config.yaml
hidden_size: 320
num_attention_heads: 4
positions: "rope"
rope_fraction: 0.25
bias: "none"
optimizer: "muon_variant"
lr_mult_o: 2.0
lr_head: 0.00753
max_grad_norm: 0.5
schedule: "wsd"
decay_fraction: 1.0
decay_shape: "linear"
batch_tokens: 131072
max_seq_len: 256
dataset: "wikipedia_en"
MLP neurons of a small language model. Each row is named by its layer, matrix (gate and up: input weights) and neuron, and shows model dimensions 176-271. Each number is 128 + 32 x the weight over its row's rms, rounded and kept within 0 to 255. A neuron's up and down rows have the sign that makes its largest values positive.
Before each neuron's rows, "fires on" lists the tokens most often at its 100 highest values on Wikipedia text that the model never trained on.

fires on: " ", " which", " each", " that"
L2.gate396 [ 68 142  96 115 141 117 171 138 142 112 109 110 141  69 165  70  82 106 137 150  99  74 111 132 184 119 118 156 162 140 165 139 102 160 126 137  51 101 155  51  86 136 102 176 108 149 126 127 155  79 124 122 151 106  59 140 125 167 161  82 147 101 152 155 127  88 134 175 155 165 178  96 156 109 161  72 136  99 151 120 145 133  67 104 124  90 123  66  99 159  90  82 156 126  72 161]
L2.up396 [100 139 112 126  88  67 136 118 146 135 103 135 136  95 144  75 105  70 167 105 146 119 130 146  97 127 127 119 176  91 119 118 149 154 146 110  70 165  80  88 141 172 151 117 126 111 117 175 137 116 152 193 130 134  90 199 159 136 121 150 176 131 147 152 171  67 144 101 135 158 140  78 186  83 142 158 123 130 142  99  90 125 189  90  73 111 152 133 168 170 112 157 146 145 103 168]

fires on: " (", "–", " –"
L2.gate222 [154 123  98 166  93 170 123 136 101 121 117 139 130 105  90 167 149  98  63 138 160 174 146  94  99 134  59 146  58 168 165 119 202 174 107  85 130 116  95 129  95 128  99 119 134 121 102 164 164 140 156 132  92 219 123 156 162 119 150 109 159 112 116  80  87  91 104 141 194 162 118 155 116 125 122 130 130  97 192 156 135 165 155 113 119 179  96  87 134 169 121 165  90 140  91 130]
L2.up222 [157 147  96 133 156 139 175 154 133 131 192 133 149  67 117  97 121 177  83  86 138 137 104 147 117  67 126 149 145 147 138 142 103 152 151 172 145 161  99 118 135 128 146 140 121 163  84 100 101 173 188  87 109 144 144 168 179 111 164 119 102  73 139  81 149 124 116 146 125 138  96  74 118 151 177  95 136 103  88 137 136 116 124 174 154 108 123 181 170 131 155 138 168  68 135  99]

fires on: " that", "p", "w", "-", "or", " which"
L2.gate33 [ 96 190 138  55 133 130 157 166 141 127  78  85 157 110 104 189 139 130 103 145 179 189  77 118 212 170 110 109 138 134 147 120  79 158  97 115  82 147  80  64 122 143 156 115 106  83 108 113  97 110 122 158 155 167 151 130 152  83  96 166 163 173 143 125 120 157 121 135 108 119 127 101  98  93 133  65 148 129 168 152 101 130 124 171 120  94 216  71 129 184 134 109 146 111 155 131]
L2.up33 [130 117  95  70  81 134 120 144 147 127 146 153 109 147 112 125  91 117 150  90 184 122 127 190  81 129 114 132 138 128 121  99  84 100 152  79 185 122 137 115 121  81 141 110  77 114 137 190 134 191  97 143 105  79 146  82 132  61  69 203 170 144  57 140 116 148 162 103 139 129 111 112  50 135 148 128 131 131 129  73 129 122 146 111 188 159 161 194 150 175 121 141  93 154 102 135]

fires on: " |", ".", ";"
L2.gate253 [178  78 172 139 202 131 156 154 108 138 115 137 133 145 109 129 106 113  56 101  86 129  61 103 126 171 105  74 190 160 123 147  93  91 164 151 105 118 113  61  96 152 111 200 181 103  62 111  82 101  81 138  96 122 133  71 192 200 112 187 171 166 129 151 145  85 125 140 110 114 172  95  76 156 139  32 106  79 182 127 155 107  71 115 136 129 125 139 130  63  94 118 109  97 161 170]
L2.up253 [ 92 110  96 152 164  70 131 202 135 130 131 168 159 119 184 123  71  88  62 131  47 140 142 156 160 113 127  92  77 125  94 153 149 138 122 113 157 155 139  66 121 105  96 132 159 154 119 119 113 132 169 174 133 157 120  66 114 177 142  85 130 139  77 107 157 117 157 146 153  81 137 136 112 153 147 103 113 161 128 169 153 141 155 121  98 144  98  80 156 165 178 116 150 155 163 102]

fires on: " |", " |\n", ":", " -", ")\n"
L2.gate169 [135 183 193 157  78 161  39  73 176 179 140 174 152 151  73 131  90  94 123 161 128 153 109 154  81  90 102 129 151 100 107 127 149  90 141 113  74 118 144 160 148  79 102 110 108 162 114 119 113 180 150 123 116 135 148 154 119 176 175 168 121 134 127 174 149 113  65  96 133 119  42 162 116 162 131 164 160  82  93 130 136 181 143 141 111 121 177 102 115 124 160 151 167 110 137 178]
L2.up169 [210  89 154 112 170 132  94 162 137 101  88 114 134 117 147 112  65 111 171 137 139  54 132 117  98  85  98  77 109 132  81 122 237  92 170  64 138 140 147 133 136 159 160 133 137 146 122 104 121 123  97  90 203 119  87 124 185 136 133 137 196 172 128  94  93 133 133 141 133  97  70 145 104 121 103  95 142 103 130 138 128 125  94 145 144 102 145 124 154 118 140  87 105  95 119 169]

fires on: " \"", " called", " became", " as", " '"
L2.gate140 [114 149 172 173 117  95 154 153 143 113 178 112  41 160 149  71 112 105 128 118 133 161 108  82 141  88 118 155 153  76 160 140 153 105  81  91  96  93 112 110  83 127  97  98 136 106 119 114 121 134 168 137 126 128  71 161 169 143 116 159 165 100 147 136 192 146  85  86 119 134 100 202  88  92 130 132 159  97 148  92 123 104 105  75 149 143 103 149 108 190 179 108  42  92 138 125]
L2.up140 [118 111 147 179 141 108 112 111  46  57 108 203 128 181 157 100 171 128  81 140 109  44 110 103 183  87 118  67 191 155  86 118 151  73 123 169 145 140 118  69 114 153 147 192 156  84 136 107  93 141 205 155 152 107  88 104 114 114  76 124 157 120 111 105 156 163  97 148 102 107 132 161 173 140 152 159 130 109 136  98 129 123 189 124 126 139 111 127 106 107 128  90  65  71 117  79]

fires on: "0", "b", "1", " long", "n", "m"
L2.gate56 [ 97 166  94  74 122 120 133 138 124 149 117 101 118 140 125 165 103  87 127 135  85 149 182 125  89  72 101 175 132 149 142 118 116 156 131 111 122 152 139 112 171 113  93 111 113 123 185  81  97 136 191  74 131  94  83 135 125 138 122 150 144  95 141 105 102 187 113 113 118 122 153 158 152 148 134 133 121  92 119 110 186  65 170 210  79 115 130 156 119  78  62 129  51 126 166  90]
L2.up56 [147 207 136 143  84 143  73  96  92 114 140 179 143 158 146 120 120  62  73 144  57 121 170 140  94 127 116 113 146 128 176 128 153 100  98  84 130 185 153 160 146 131 102 147 132  77 150  97 165 126  84 132 120 106  93 143 119 112 173  90 168  48 145 119 124 150 102  66 116 153 116 156 144 147 115 154  44 108 132 105 160 154 106 113 126  75 123 166 103 161  99 105 169  98 186 147]

fires on: ",", "–", "-", "and", "all"
L2.gate352 [ 82  80 177 172  88  58 152 112  91 146 114 167 186 126 140 126 132 110 134 122 137 118 127 150 118 132 102 216  89 119 141 147 150 105 133 138  90 173 119 147 118 124 119 125 147 123 183  94 133 119 167 170 145 162 121 175 152 125 187 116 141 106 115 125  76 178 145 117  72  28  78 171 224  61 125  64 123 127 141 121 163 165 129 141 118 121 104 104 143 137  98 130 127  80 140 187]
L2.up352 [152 103  58  95 104  97 135 121 127 104 145 121 146 178 145 147 122 141 125 124  99 141 119 132 135 139  96 146  89 174  86 155 131 122 106  76 131 138 124 131  69 137 180 161 101 170 117 100  71 130 121  92 146 174 125  75 106 132 170 138 178 118 119 178  75 150 147  94 143 129 183 117 173 127  91 102  83 128 131  63 150  98 154 148 141 111 132 166  76 137  90 188 171 130 172 131]

fires on: ":", " is", " |", "st", "est", " only"
L2.gate44 [126 164 136 186  94 175 102 246 175 103  90 111 140 134  96 105 102  92 115 127  75 142 173 110 137 127 184 155 110 167 157 117 138 126 134 139 142 120 137 116 162 125 126  66 135  44 102 122 146 151  92 149 111 120 175 129 153 108  91 141 105 105 104  93 145  95 147 172 105 149  99 123 117 187 106 172 150  93 122 146 107 123 137 119 113 120 149  49 141 105 168 117 111 127 197 157]
L2.up44 [138 138 154 145  34  91  78 147 102 126 113 138 119 111 150 146 153 110 120 166 136 151 148 124  72 135 127 133 130 124 183 159  87  88 104 135 115 114 155 161 165 143  70 163 115 136 132 135 110 160 165  65  80 171 105  43 115 100  79 123 138 162 172 107 153  92 136 131 118  79 155 136 119  72 124  90 138 120 118  75 161 105  98 107 130 184 161  98 203 112 155 146 169  80 157  86]

fires on: " by", " of", "'", "ent", " than"
L2.gate201 [144 104 179 106  95 160 151 142 169 198  98  95 132  91 107 140 123 106  59 126  57 179 141 136 147 124 183 145  98 126 153 169 219 154 162 107 125  77 178 180 106 142 141 105 111 155  73 145 143  96  92 156 139 155 175 186 163 167 140 111  98 124 193  99 106 124  77 119 198 147 143 113 135 100 136 116 133 172  77 124  87 157 142 184 160  95  92 173 138 148 161 144 133 173 186 115]
L2.up201 [198 147 104  97 167 133 140 164 137 144 209  88 113  98 114 146 149 166 147 250 129 108 184 154  93 124 118 145 190 124 126 141 123 229 107  90 143 132 177 105 104  93 107  90  78 130 108 123 197 119 168 149 180 122 134 132  96 168 120 173 132  74 102 179 109 147 163 137 119  99 101  49 172  61  95 154 127 166 220 148 142 136 118 102 126 135 129 153 124 116  96 132 118 130 147  90]

fires on: " |", " /", " points", " "
L2.gate330 [ 79  99 157 137 155 191 196 123 144 135  99  54 154 211 113 126 124 147  68 166 125 147 112 148 164 161 169 157 122 117 160 146 158 159 201 139 109 140 156 128 158 155 204 129 170  96 150 136 122  77 143 166 130 117 104 164  83 134 152  96 147 166 123 110 132 113 112 147  95 109 142 105 183 208  93 100 120 157 121  87 139 157 120 111 141 132  97  81 133  58  89 147 125 207 100 143]
L2.up330 [109  95 105 134 136 161 136 117 150 184 139  97 132 119 152 177 107 128 145 111 130 181 145  87 102  88 103 108 137 119 161 143  63 131 154 132 136 139 104 161 133  89 167 144 199 119 138 100 138  95 113 114  66 145 170  99 112 165 113 154 105 139 181 129  65  80 130  95 123 179 120 106 115 129 102 112 145 110 128  65 119 109 137 146 115 146  88 127 125 151 145 111 134 134 178 130]

fires on: "–", "-", ".", "th", "21", "α"
L2.gate245 [108 148  83 142 183 131 122 162 172 132 173 140 101 176 115  71  29 113 154 128 122 119 130 142 115 144 103 157 150  98  96 134 174 127 121 133 141 121  99 153 106 130  99 150  76  81  94 147 162 119 160 161 149  83 164 125 137 110 128 147 108 179 143  74 105 125 133 196 108 153 153 127 145  87  76 129  93  63 125  93 110  56 107 112  89 121 142  91 130 140  98 121 111 107 118 192]
L2.up245 [141 149 135 113 115  96 177 127 122 159  93 137 154 128 132 156 106 120 112 146 187 113 118 116  38 191 136 147 181  33 100  92 104  80 177 131 134 141 131 136  78  91 135 141 140 121 123 168  91 144 117  97 126 106  80  96 106 143 113 120 106 150 109 177 153 158 137 179 174  96 113 130 172  58 114 134 134 131 148 109 136 163  93 110  93 141 110 157 168 124 127 116 133  71 108 113]

fires on: " and", " or", ",", " |", "Note", " found"
L2.gate143 [149 110 167 146 124 152 105 119  89 131 159 157  98 118  86 175 118 146 123 140 138 151 122 164  97 118  78  88  85 136 170 180 104 111 128 123 135  58 136 164 144 154  88 129  78 111  81  81 183  70  92 119 152 122 131 106 127  87 117 104  98 107  77  77 107 121 103 120 148 130 168 128  74 136 128 133 166 110  59 178  81 112 121 162  94 148 124  86 125 178 140 182 167 148 151  60]
L2.up143 [118 134  91 149 155 100 189 144  85 173 110 158 121 142 164 117 211 122 174 144 137 118 112 127 196 178  71 149  88 164  82 139 152  62 139 127  88  90 114 125  87  96 122 169  96 106 113 119 128 147  92 115 101 152 155 117 163 147 140  89  81 125 135  97 174 119 112 119 137  92 158 158  90 121 190  97  83 174 125 128 128 121  98 118 154 147 115 170 136 123 137 177 175 137 159  97]

fires on: " that"
L2.gate182 [132 137 176  79 132  99  78 146 120 170 115 158 172 107 120 135  88 171 140 122 138 135 124 101 143  96 145 141 185  92  82 109 127 118 120 113  89 128 155  98 191 139 180 109 122 177  81 128 136 132 163 153 185 125 115 174 120 143  83  63 120 154  98 131  72  97  88  96  91 103  67 105 143 151 143 224  84 141  73 181 130 134 126  87 142 132 114 107  59 132 131 142 155 131 126 100]
L2.up182 [142 116 103 169 137  98  39  78 170 150  95 168 170 136 107  94 137 128  40  96 124  80  94 153 150 159 104 136  82 147 154 141 138 168 163 153 109 145  92 137 168 137 123  95 178 116 131 149 123  99 158 160 125 116 147 159 177 161 141 140 124 153 107 146 118 142  94 118 124 182 108  39  74 168 182  48 130 108 131 122 105 111 109 108 136  82 147 122 154 141 111 114 110 168  99  87]

fires on: "s", "-", "t", "r", "-t"
L2.gate319 [ 90 144 169 159 113 109 106 122 140 133  98  88 117 174 148 107 157 151  87 116 141 147 114  54 103 122 101 167  98  56 116 149 169  75  90  78  59 114 144 105 118  78 143 126 228 117 125 101 152 161 131 113  84 175 153 144 122 103  82 134 129 132 103 127 182 167 136 136 120 110 149 162  98  91 111  97 135 121 234 166 138 162 144 128  90 112 206 132 136 102  87 111 105 106 132 135]
L2.up319 [148 156 122 149 147  87  80 176  92  95 149 121 120 111 143 200  88 144  78 110 136 126 168 117 189 165 109  69 121 117 112  59 154 146 111 160  66  83 143 153  87 164 112 132 125  44 158  67 158 146 107 143 165 116 151 134 188 118 146 106  89 139  92 157  87 123 149 132 135 105 140  76 137 140 111  39 111 104 131 120 105 123 170 168 145  96 137  99  96  73 102 113  65 182 170 103]

fires on: " +", " running", "\"", " Party", "'", "5"
L2.gate422 [140 167 119  79  93 118 198 186 145 182 115 146 100 112 105 129  69 128 147  83 129 109 131  88  88 160 187 144  96 106 155  95 143  84 172 142 133 141 159 132 134 124 111 156  84 139 117 151 184  31  89 137 144 160  50 117 153 147 110 101 134 118  84 160  98 112 114 107 199 149 101 152 145 130 116  99  93 190 119 110 138  65  96  60 144 121 113 147 187  61 130 167 128 160  82 118]
L2.up422 [161  80 106 164 155 186  98  72  97 113 103 148 152 207  78 122 128 145 154 116 164 145  99 140 116 114 138 117 109 115 121 127 108 120  76 171 154  99 121 131 121 103 201 131 113  84 118 109 179 133 110 128 142 116  97  77 120 133 167 181 126 135  98 120  82  92 136  95 170 155 119  89 150 112 120 179 116 179 132 114 110 128 142 184 128 165 112 129 165  45 136 165 114 102 119 155]

fires on: " season", " |", " in", " over", " on", ":"
L2.gate249 [104 173 195 138 117 135 216 112 132 117 134 115 159 167 159  99  59 153 132 139  87 164 109 156 129 186  86  94 117 132 148  91 123 106 179 107 101 158  76 139 156  69 216 111 125 104 122 123 162 113 141 147  97 166 208 104 126 112 131 136 144  99 134 120 134 140 153 190  83 148  91  53 154 160 103  81  94 136 109 160 176 112 101 113  83 113 135 123 120  93 102 149 109  71 162 164]
L2.up249 [149 165  90 137 178 159  92 135 132 156 113 151 125 139 126 120 138 123 149 133 147 117 131  93 177  92  98 108  52  95 135 152 143 187 109 140 158 110 100  55 144 128 177  82 144 156 180 121 110 126 137 136  92 129 196 132 118 130 122  66 142 110  43 138 115 108 120 118 131  92 107  96 115 135 129 154 121  96 168  77 173 111 117 208 149 170 122 103 136 122 124 178 156 157 133 127]

fires on: " |", ":", " :", " season", " Apps", "1"
L2.gate184 [ 66 135 129 201  91  92 182  60 119 155 152 129 165  87  96 117 141 122 117 145 102 180 137 142  94 100 119  84  73 148 159 120 130 118 125 136 104 124  78  93 103 128 153  84 150 136 171  79 113 138 179 127 121 132  79  79 135 206 167 159 107 127 189 133 121 168 196  95 132 120 140 148 137 148 118 113 125  73 132 166 154 112 143 194 114 106 118 142 107 141 130 169 119 123 151 191]
L2.up184 [167 148 183 148 129 131 166 130 121 113 167 131 126 183 165 111  86 108 101 127 113 116 175 157 125 110 137 111 122 100 114 115 170 119 142 170 141  62 108 158 103 103  84 109 116 147 154  81 109  76 130 136 114  69 123 118 127 127 102 121  94 113 152 147  85 107  98 153  86 134 132  83  69 172  94 156 132 106 147 119 139 130 143 191 108 146 114  58 173 179 138 103 104  95 109 172]

fires on: " by", " /", "20", "\"", " a", " number"
L2.gate12 [183 132 181 153 129 127 118  95 114 108  86  46 162 126 109 148  86 166 100 111 110 158 108 210  98 152 218 120 148  95 185 146 133 214 140 134 122 145 138 107 137 161 153 146 121 145 157  83 147 103 116 137  86 118 134 123 150 135 158 127 119 126 120 129  98 115 113  87 132 190 152 138 157 183 123 167 158 148 156 179  46 170 158  75 118 152 119 124  96 146 180 122 123 163 139 109]
L2.up12 [121 157  98 120 163 130 146 130  49  87  74  76 141  88 132  97  70 137 141 180  99 134 137 128 129 140 158 128 109 141 176 171  92 161 148 152 147  30 143  93 155 116 117 118  73 145 106  61 133 113 110  98 121 163  80 141 130 136 132 162 111 121 155 136  90 149 109 126 150 111 136  86 158 112 109 124 111 162 176 123  97 130 111 136 194 120  79 163  97 142 134  95  82 113 137 135]

fires on: "-", " |"
L2.gate395 [102 122 172 128 125 139 133 126 102 152 159 137 159 210 171 133 109 116  78  95 195  57 128  79 185 118 125 146  55 109 151 148  84 143 174 134  85 118 186 122 116 144 184 110 170  97 106 168 183 136 147 123 163 135 155 108  64 160 129 137 114 136  50 162 127 108 147 139 128 146 111 123 149 125 160  89 145 154 175 167 118 168 134 132 165 126 110 132 136 129 153 145  86 114 157  96]
L2.up395 [195 145  99  96  93 123 146 151 125 113 168 149 109 150 118 124  36 136 149 138 161 162 149  82 151 147 111 114  91 158 134  92 132  88 145 142 178 112 150 150 141 164 111 176 151 113  79 151 139 142 134 118  89 152  98 106  80 116 121 165 165 172 122  79 170 177 114 136 166 167 146 166 121  66 119  83 141 176 107 127  93 121  84 141 111 128 129 161  88 122 129 113 173 174 151 110]

fires on: " to", "'s", "ant", "'", " than"
L2.gate59 [142  89 154 104 102  85 194 136 137 103 147 113  82 125 106  98 143 145  71 158  49 166 128  56 120 131 115 149  88 129 183 123 152 130  51 146 182 115 148 144  94 146  94 124 166 164 141 125 128 129  88 152 127 177 170  66 120  84 144  97 116 110 238  97 129 118 170 182 112 135 171  85 115 133  81 148 117 162 119 145 170 136 118 144 130 110 123 159 141 102 120 108 101  92  93 126]
L2.up59 [142 140  86  92 148 141 128 172  84 210 113 126 140  79 114 111 189 121 133 154 110 104 111 166 156 154 171 151 122 171 147 141 117 146 139  68  76 108 194 135  84 178 150 127  98 155  73 142 223 156 111 186 112 149 150 120 140 167 147 172 137 150 138 142 217 148 174 126 137 132  92 141 138 154 127 117 163 114  93 114 121 115 104 103  87 124 151 128  93 153 153 156 159 119 129 170]

fires on: " and", " that", " or", " at", "l", ","
L2.gate388 [ 82  87 142 171 101 149 141 170 154  86  71 106 126 135 133 129  96  76 151 108 134 132 104  62 156 100 155 160 130 140 155  81  73  75 159 159 114 130 177 169 193 162 144 105 149 133 163  67 124 103  87 134 156  93 101 124 100 155  96 113 134 170 118  62 106 109  69 155 142 187 124 102 175 125 136 146 108 121  77 153 137 137  84 139 142 116 118  98 165 154  81 125 165 168 130 176]
L2.up388 [ 55 118 154 165 112 102 149 120 153  99 153  94 101  89 144 128 149 122 104  97 106 104  96 127 126 109 153 142 121 209 220 138 105 128 133 186 119  83 129 147 106 110 157 152 190 174 177 109 157 122 143 136 142 103  91 163 127 117 104 158  85 147  51 115 133 155  73 176 187 183  88  60 146 135 137 105 107 158 106 106 153 135 162  99  85  87 185 135 136 147 147 161 158 169  66 103]

fires on: " ", "20", "18", "°E", " by", "19"
L2.gate362 [160 128 153 164  71 129 118 110 139 127 106 138 167 125 152 103 115  83 141 119 135 168 121 150 105 141 103 138 188  98 146 101  83 165 141 183 117  80  87 107 126 141  87 145 149 150 109 119 184  78 138 105 139 149 109  87 169 188 118 118 139  93  98 122 147 102 130 104  72 119 124 135 176 137  89 134 134  31 150 121 130  43 112  95 108  87  96 112 136  95 140  85 163 133 107 163]
L2.up362 [152 143 222 135 117 141 141 118  62  79  82 111 155 109 130 136 150  40 172 112  99 100 136 120 146 135  83  59 118 118 123 139 130 180 134 157 117 135 112  69 188 130  96 172 112 162 113 143 139 158 102 126  83 135 129 119 131 182 130  80  94 118 173 105 162  82 182 129 136 128 154 177 118 163 149 110 192 188 119 124 127 104 123 108  86 106 105  79 103 125 130 176 108 110 145 107]

fires on: "-", "\n"
L2.gate280 [150  97 153 107 132 122 171 180 181 123  92  57 111 105 133 172  52 149 127 130 135 177 160 117 125 100  87 128 102 146 169 125 193 132 158 114 181  81 144 151 117  90 182  97 134 165 155  99 117 113  86  73 143  97  90 106 174 120 100 139 127 126 177 169  82 164 112 126 167 122 123 161  87 149 117  80 128 148 152  87 160 135 139 195 111 134 159  88 165 179 114 142  93 113 120 115]
L2.up280 [151  82 142 112  92 144 128 130 133 140 124 113 149 151 165 160 118 160 141 168 122 154  89 118 126 103 175 120 147 109 119  79 157 168 101 133 154  90 126 122 183 102 122 160 133  93 100 131 130  73 116  93  98 126 106 154 134 184  94 170 176 126 151 179 125 125  75 107  88 102 118 168 207 119  89 135 119 109 128 154 155 133 147 113 116 108 138 189 180 111 128 103 139 152 122 126]

fires on: "-", " |", " |\n", " U", " him"
L2.gate136 [167 136 177 152 135  71 148 139 115 145 154 134 105 176  75  86  95 158 140 104 166 130 118 107 134 125 158 127 150 120 110 148 145 191 165 124  99 177 138 152 129 145 199 116 144  79 109 133 119  98 114 126 151  93 188 148 122  87 120 100  98 146 103 160  93 126  35 117 125 142 158  83 104 171 174 114 149 109  73 101 112 133 162  99 123 122  97 118 123 146 183 152 196 122  81 159]
L2.up136 [ 90  97  98 174 132 104 178 147  61 127 162 151 171  84 117 153  54  86 144  86 143 147 141 134 145  77 160 102 102 131  54 129 125 119 131 179 143 184 138 149 151 195 171 134 101 114 130 148 114  80 125 166 103 132 104 135  97 126 142 112 168 113  88 132 134 134  84 129 157 206 147 108 119 157 168 134 141 106 142 116 111 118 142 186 145 107 113  85  84  40 113 125 156 122 140 140]

fires on: "0", "1", "3", "6", "5", "7"
L2.gate174 [139  87 162 170 133 127 111 135 130 103  95 157 131 111 138 144 117 119  92 144 137 115 150 109 146 131 120 108 121 117 106  89  93 149 143 118 152 170 118  84 148 139 163 156 131  97 151  53 117  90 119  61 162 139 159 112 102 129 174 148 195  92 113 158  74  69 167 138 113  75  79  58  77 152 113 100  94 141 138 146 132  94 215 137 171  93 121  91 124  64 110 185 111 173 160 108]
L2.up174 [155 122  92 166 135  99  99 115  95  67  99 131 104 126  61 126 136 118  99 153 141 105 142 158 139 109 137 161  91 106  84  81 123 121 112 162 137 169 148  68 110 142 199  87 190 108 130 123 143  42  28  70 137 178 151 136 173 152 143 153 164  93 128 175 140 113 120 129 113 139  83 107 134  99 150 105 120 138 122 140 120 106 155 183 159  96 147 123  57 108 137  99 141  73 141 127]

fires on: " name", " title", " called", " as", " named", " term"
L2.gate20 [144 138 125 163 151  85 105 154 148 125 148 164  95 115 121 107 119 143 195  97 156 104 179 125 137 123 140 135 105 174 129 174 184  87 150  98 141 127 141 150 161 150 106 138 147 159  75  73 130 188 146  63 143 165  75 149 160 133 109  99 165 155 115 143 128 134 140 161 133 173 109 176 132 116 128 160 169 155  70 110 116 130 132 141 141 151 151 170 135  83 163 107 122 143 167  38]
L2.up20 [112 188 114 190 138 102 147 103 170 140 162 115 173 137 109 146 149 158 143 132 108 150  98  97 157 211 131  69 116 130  96 198 171  76 102 109 117 116 127 159 185 178 138 151 135 112  91  60 146 147  97 138 100 175 151  89 115  65 115 115 151 125 127 135 147 138 104 108  86 123 167 197 148 108 119  79 182 173 132 152 120 121  48 133 171 215 191 144 156 101 151 118 108  89 132 109]

fires on: "ing", "s", "as", " found"
L2.gate166 [ 87 174 108 168 117  86 120 128 143  74 112 138 114 123 108 133 106  86 106 122  97 163 144 119 101 151  87  87 166 142  98 151 101 142  87  95 176 163 180 133 175 149 161 144 168 143 117 139  95 173 152 133 146 116 140  76  93  64  90 115 131  98 128 107  91 144 170 182 122 136  87 151  58  99 128 158 153 158 122 145 126 135 100 146 135 123 107  93 158 152 173  73  92 166 132 132]
L2.up166 [ 55 114  93 189 106 165  97 106 109  86 127 134 151 150  69 108 151 134  95 211 120  64 199 110 163 143 162 156 105 131 154 125 118 121 109 156 101  92 147 159 122 132 134 137 186 140 109 117 134  85 151 140 101  88 121 133 162 136  84 143  91 153 164 126 112 141 187 176 147  95 170 134 111 116  85 105 142  76 141 161 143 161  72  83  71 110  90 154 130 110 136 167 110 130 117 136]

fires on: " of", ".", "o", "-", "+", " October"
L2.gate198 [104 119 188 137 130 103 111 116 197 123 142 164 110 119 142  65 137  98 147 122 130 144 109  93 147  72  59 155 118 106 126 103 148 139 136 134 127 109 129  77 129 166 193 125 140 158 156 138 151 145 144  99 137 117 122 125 154 107  64 133 127 151 106 172 104 121 120 110 163 113 151 154 160  83 117 165 165 106 109 154 123 126 143 101 119  73  83  82 177 201 129 126 112  98 107 162]
L2.up198 [135 148  93 153 143 100 143 103 187 104 161 151 143 111 159 117 136 125 125 136 159  97 107 108  83 199  82 147 136 130 112 110 140 121 116 153 148 174 199 192  96 146 149 158 154  87 105 118 121 165 137  84 180  90 110 109 149 169 113 129  54 140 143 168 156  60 120 152 138 125 123 142 169  81 142  92 112 113 165  58 109 108 108 141 113 141 102  66 197 125 134 101 110 128 173 119]

fires on: " |", ":"
L2.gate121 [169 139 169 143 142 133 114 165 121  92 150  99 157 131 139  88  88 154  88 116 157  84  92 151 151  81 140 178 216 136 164 145 106 147 141 107 125 128 136 135 144 175 166 128 108 163  99 117 143 146 143 129 163 147 137 114 169 105 130 197 167 106  78 144 142 154  81 122 137 123 101 135  82 152 109 177 136 116 152 138 131 134 137 125 131 158 161  85 143 113 113 156 115  91 208 115]
L2.up121 [129  91 127 114 146 150 164 173 115 131 122 156 175 187 160 134 139 103 109 143 166 121 159 130 182  90 108  95 135 114 142 145 155 124 187 143 117 158 167 128 165 148 172  91  75 174 151 104 137  88 117 138 120 150 171 164 163 108 142  76 107 104 109 120 164 145 109 132 131  37 131 168 141 158 149 154 158 127  85 127 131 144  72 101  98 143 115 102 118 121 146 203 181 120 158 179]

fires on: ".", " ", "us", ",", "19"
L2.gate99 [106 126 182  81  84 106 110 132 102 165 126 111  80 103 120 201 139 110 102 127 119 135 186 202 134 182 114  93 117 127 136 153 154 103 191 126  88 155 138 156  92 128 161 137 124 105 134 108 140 144 122 154 118 122 160 225 137 141 148 174 189 140  88  76 164 106 135 176 167  88 115 108 131 168 131  87  83 103 148 136 108 161 107 117 145 143 163 143 152 134 142 112 124 119 172 199]
L2.up99 [134 138 105 127 111 140 122 120 121 122 116 123  94 180 132 139 121 140 124 113 105 132 133 177 117 151 127 187  70 175 157 130  62 192 176 122 135 172 153 154 202 125 149 158 158 199 106 122 126 127 154 121 154 154 101 169 168 163 153 160 120 107 113 142 148  88  66  99 108 126 158 112 120 137 122 150  94 208  82 130 141 138 114 163  97 144  81 146 106  75 158 140 133  73 156 189]

fires on: ".", " other", ",", "ist", "n", " no"
L2.gate252 [192 144  83  53 119  92 102 137  92 165 143  99 124 148 105 120 149 147  71 111 133  57 148 179 108 176 124 115 118 104 143  70 165 156 125  68 135 115 104  54 146 119 116 148  98  77 105 172 176 151 129 116 105  79 112 121 127 150 129 111 137 129  76 100 118  65 154 138 132  79 150 113 171 141 127 123 170  90 163 129  91  98 113 176 141 139  77  95 158  82 124  96 127  81 184 126]
L2.up252 [137 187  83 128  96 125 136 134 143 131 137 166 117 119  92  76 105 100 135 144 138 198 136 105 165 128 119 128 114 132 103 130 156 168 155 108  89 151 139 124 117 137  86 125 184 136 131 167 144 109  87 152  67 127 160 193 110 166  96 113  83 114 103 139 165  90  85  45 147 142 126 159 139 138 104 144 103 126 118 154 141 129 135 132 143 180 149 169 125 120 123 128 195 160 123 138]